python train.py --hidden_act="swiglu" --norm_place="pre" --positions="rope" --qk_norm=false --parallel_block=false --init_std_qkv=0.0423 --init_std_o=0.0 --max_grad_norm=1.0 --decay_shape="linear" --final_lr_fraction=0.0 --max_seq_len=768 --train_tokens=267800000 --max_steps=8173 --dataset="wikipedia_en"
MLP neurons of a small language model. Each row is named by its layer, matrix (down: output weights) and neuron, and shows model dimensions 80-143. Each number is 128 + 32 x the weight over its row's rms, rounded and kept within 0 to 255. A neuron's up and down rows have the sign that makes its largest values positive.
A block is one neuron, or neurons of one layer that tend to fire together. After each block is what it responds to, as a language model described it from the Wikipedia text at the highest values.

L2.down25 [196 118  94 111  83 121 120 135  92  96 170 183 121 156 141 143 100  93 101 150 129 139 117  97 116 161 108 134 143 155 108 170 163 141 101 146 144 151 156 152 146 158 144 157  67 154 125  91 178 167  76  81 129 160  75 137 139 101 179 102 118 160 148 132]
L2.down32 [124 117 106 188 128 152  91 159 103 126 129 146 129 168 135 105 119 163 122 146 119 170 134 173 160 113  99 146 136 132 121 116 118 121  82 154 140 143 154 105 203 130 155 195 148 130  91 129 113 187  81 122 119 136 106 126 106  70 193 147 114 102 104 124]
L2.down213 [156 157 165 129  93 123 121  98 152 107 133 117 110 216 144  89  90 179 109 127 147 140 173 183 140  99  96 188 101 225  95 178 139 129 108  82 148 137  87 194 105 168 108 126 131 163 130 168 176 119  65 105 114 137 126 150 143 119  94 146 118 135 152 156]
L2.down358 [107 138 115 148 106  89 118 128  66 117 120 150  98 104  79 112 139 150 164  71 135 148  49 100  98 144 178 162 126 121 123 137 111 113  97 129 100  86 138  67 175 142 146 116  97 178 128 102 114 173 159 168  90 149 155  74 121  74 120 165 158  76 133 120]
L2.down364 [138  67 162 142 162 143  85 128 113 132 157 125 148 147 186  99 101 144 133 158 104 125 131 125 180 102 140 105 131 147 117 155 147 152 151 112 108 167 191 163 175 133  94 187 140 127 145 118 122 168  86 109 115 135 160 113 127  88 163 150 119 186 130 115]
L2.down569 [115 165 123 120 103  80 141 137  99 120 162 187 152 139 129 121 155 149  93 103 142 145 150  84 144 147 181 113 192 114 126 154 182 125  84 168 153 107 136 113 144 144 129 112 188 114 104 132 101 161 146 156 170 118 133 162 113 172  96 167  83  90 169  85]
L2.down607 [130 124 188 141 163 141 131 165 149  81 125 101  70 138 137 154  86 116 162 114 183 101 128 149 176 106 174 105  98 154  78  99 108 130 127 184 109 146  57 154 151 145 141 129 143 104 152 134 152 140  59 171 140 203 198 153 142 149 143 129 151 158 116  86]
L2.down628 [125 139 126 111 109  87 160 136 105 148 125 101  65  66 168  96 155 173 105 100 118 143 145 134 142 144 146 159 124 116  90 167 113 162 141  88 132 111  69 155 160 167  84 167 171 142 174 150 127  96  68  69 117  75 140 177 149 164 110 179  70 127 162  89]
Responds to: The "of" inside organization names (Ministry of, School of, University of, Museum of), plus mid-word pieces of names and headings (Comm-it-tee, H-old-ings).

L2.down21 [126 145 100 131 102 134 142 137 150 166  69 122 164 136 165 168 133  56 163  66  69 110  85 118 174 147  93 135 160 144  48 111 124 153 117 200 127 189 110  56 115 144 128 167 150 169 144 133 204 126 165 104 127 116 118 138 158 134 158 108 145 168  89 132]
L2.down57 [103 102  69 121 129 127 105  98  99 130  90  36 137 121 181 173 164 131 121 129 136 152 128 120 134 159 188 123 195 151 154 163 131 134 108 141 146 118 126 107 155 149 105 156  85 187 119 160 101 146 137 120 143 110 138 122 156  97 132 187 153 108  96  80]
L2.down83 [174 119  84 122 113 161 144 120  87  71 116 102  94  98 107 123 124 111 249 137 152 146 112 101 156  73 118 160 141 101 126 129 162 128 183 127 149 118 131 113 189 134 130 133 107  63 124 137  84 153  63 134 120 129 100 160  72 134 109 123 130 128 141 137]
L2.down166 [148 119 133  79 116 102 143  80 105 101 111 115  86 149 133  77 128 150 182 132  38 144  96 120  80  95 163 189 129 135  98  87 157 148 137  93 125 119 143 164 112 157  86 100 101 145 148 170 152 150 119 118 140 201 145 113 149 132  82 148 114 125 109 141]
L2.down341 [ 89 120  95 131 165 135 139  76 140  95 166 126 121 101 108 126  58 117 162 152 155 113 109 131 157 128 112  98 126 168 175 153 172 186 140 135 167 153  92 124  91 103 117  80 191 107 150 136 191 143 140 110 141 114 125 161 162 154 103 127 122 140 180 157]
L2.down345 [113 179 109  66 174 173  91 149  92 110 115 181 115 119 154 240 112 101  66 160 144 136  95 165 102  97 133 189 167 135 143 134 124  90  72 114  85 137 124 150 118 130 176  84  92 132 121 157 156 137 132 146  65 184 108 148 117 115  59 170 124 179 153  78]
L2.down379 [133 122  81 148 176  78 161  79 106 121  95 140 141 110  72 127  56 105 150 150  86 106 115 105 132  99 182 146 172 150 143  50 156 136  54 112 129 127 158 123 102 158 134 134 155 101  84 155 158 106  77 104 169 130  89 157  80 135 185 174 104 140 160 135]
L2.down386 [141 171 102 132 143 102 104 151 140  97 101  66 171 100 143 123 111 148 216 124 138 129 109 134 137 156 155 196 172  81 114 147 165  94 103 157 123 125 130  85 139 134 131  88 120 130  96 179 160 124 108 128 121 142 176 133  86  83 174 129 150 139 196 192]
Responds to: Word-ending subword pieces, usually vowel-consonant-e such as -ide, -le, -ine, -ake, -ase, that complete a word split mid-word (Bastide, carbon tetrachloride, Randle, base, machine).

L4.down180 [124 125  70 158 140 169  90 133 121 165 144 147 122  91 135 161  88 115 123  96 111 157 107 153 204 143 117  86 109 114  83 125 140 169 127 122 130 120 126 125 109 161  70 153  82  91 133 116 152 116  39 137 123 143 114 120  89  98 126 147  57 138 182 127]
Responds to: Prepositions and commas right before a place or institution name, such as University of, located in, Hub City, Lasbela.

L4.down433 [123 154  99 120 105  92 105 105 127  99 120 144 164  94 108 118 112 120 177 172 183 114 131 108  96 135  96 194 132 115 142 135 121 127 128 111 113 177 125 108 194 172  96 114  82 105  95 171 151  97 119 147 113 120 155  70 185  90 104 107 127 213 185 173]
Responds to: Short first pieces such as Se, Be, se, mon that begin a longer word split across tokens, mostly names in tables (Seedorf, Beijing, Season).

L3.down197 [162 164  93 126 130 129 218  91  41 153 106 178 127 119 136 147 138 167 180 117 129 102  97 171  99 115  52 152 126 126 137 112 148 164 172 163 140 120 140 107 148 140 141 171 126 143 164 127 180  90 128 130 112 133 119 116 143 105 194 144 155 175 176 173]
L3.down260 [ 61 128 138 149  82 158  78 154 114 130 111 150 191 147  90 145 111 139 182  89 158 186  95 167 125 158 108 168 135 100 135 172  98 157  63 126 149 103 147 116 149 130 153  62 111 160 120 113 152 100 190 146 172 123 137 111  95 111  93 115 131 123 153 177]
L3.down331 [127 123  93 109 128 102 142 112 121 108 152 106 104 120 180 177 127 126 147 109  98 178  73 120 111 120 125 202 132 115 154 119 213 122 119  96 182 106 158 128 124 130  89 116 162 145 109 177 125 139 143 115  99 129 142 162 140 138  97 143 134 166 192 129]
L3.down378 [144 145 101  87 112  95 177 138 101 116  70 150 142 126  53 134 115  93 209  99 150 105 132  94 161 152 177 234 170 120 177 140 203 162 161 211 167 165 123 135 114 134 129  98 103 144  83 169 135 106 158 201 117 156 178 124 108 122 133  79 108 118 168 116]
L3.down466 [136 142  35 151  89 102 113  78 174 150 110 160  94 102 140  83 157 139 102  99  72  61 142  80 111  62 139 120 210 184 147 125 142 140 154 108 131  73 100  62 135  95 142 114 137  78 157 119 151 139 188  76 159 127 118  89 136 119  99 133 189 155 143 131]
L3.down472 [116 161  97 123 136 110 155 128  97 123 125 142 138 140 145  99  53 103 153 151 115 111 111 189 132 120 124 240 183 116 130  99 160 131 138  95 194 124 149 105 181 157 157 117 122 106  68 138 162 158 133  70 130 103 106  97 144  96 158  86 198 139 178 156]
L3.down502 [145 150 125  96  91 137 156 141 143 142 116 154 179 135  71 113 176 132  77 113 141 142 150  81 173 152  99 152 108 163 125  61  91 139 126 121 194  95 108 120  98  85 146 154 119  95 134  56 140 132 140 147 126 113  75  78 128  41 135  99  93 133 150 179]
L3.down560 [ 87  92 132 159 144 105 124 127 127 173 143 149 154 172 137 151 116 143 114 126 146  64 126  89  88  49 212 100 180 117 161 165 121 131 100 158 100 102 103 151 136 153 154 121 182 165 108 140 195 112 195 137 154 114 128 159 105 145  82 150 136 169 168 179]
Responds to: Short word-piece syllables ending in e inside longer words, often names or table entries, such as pe in Pompeii and López, one in None, are in career.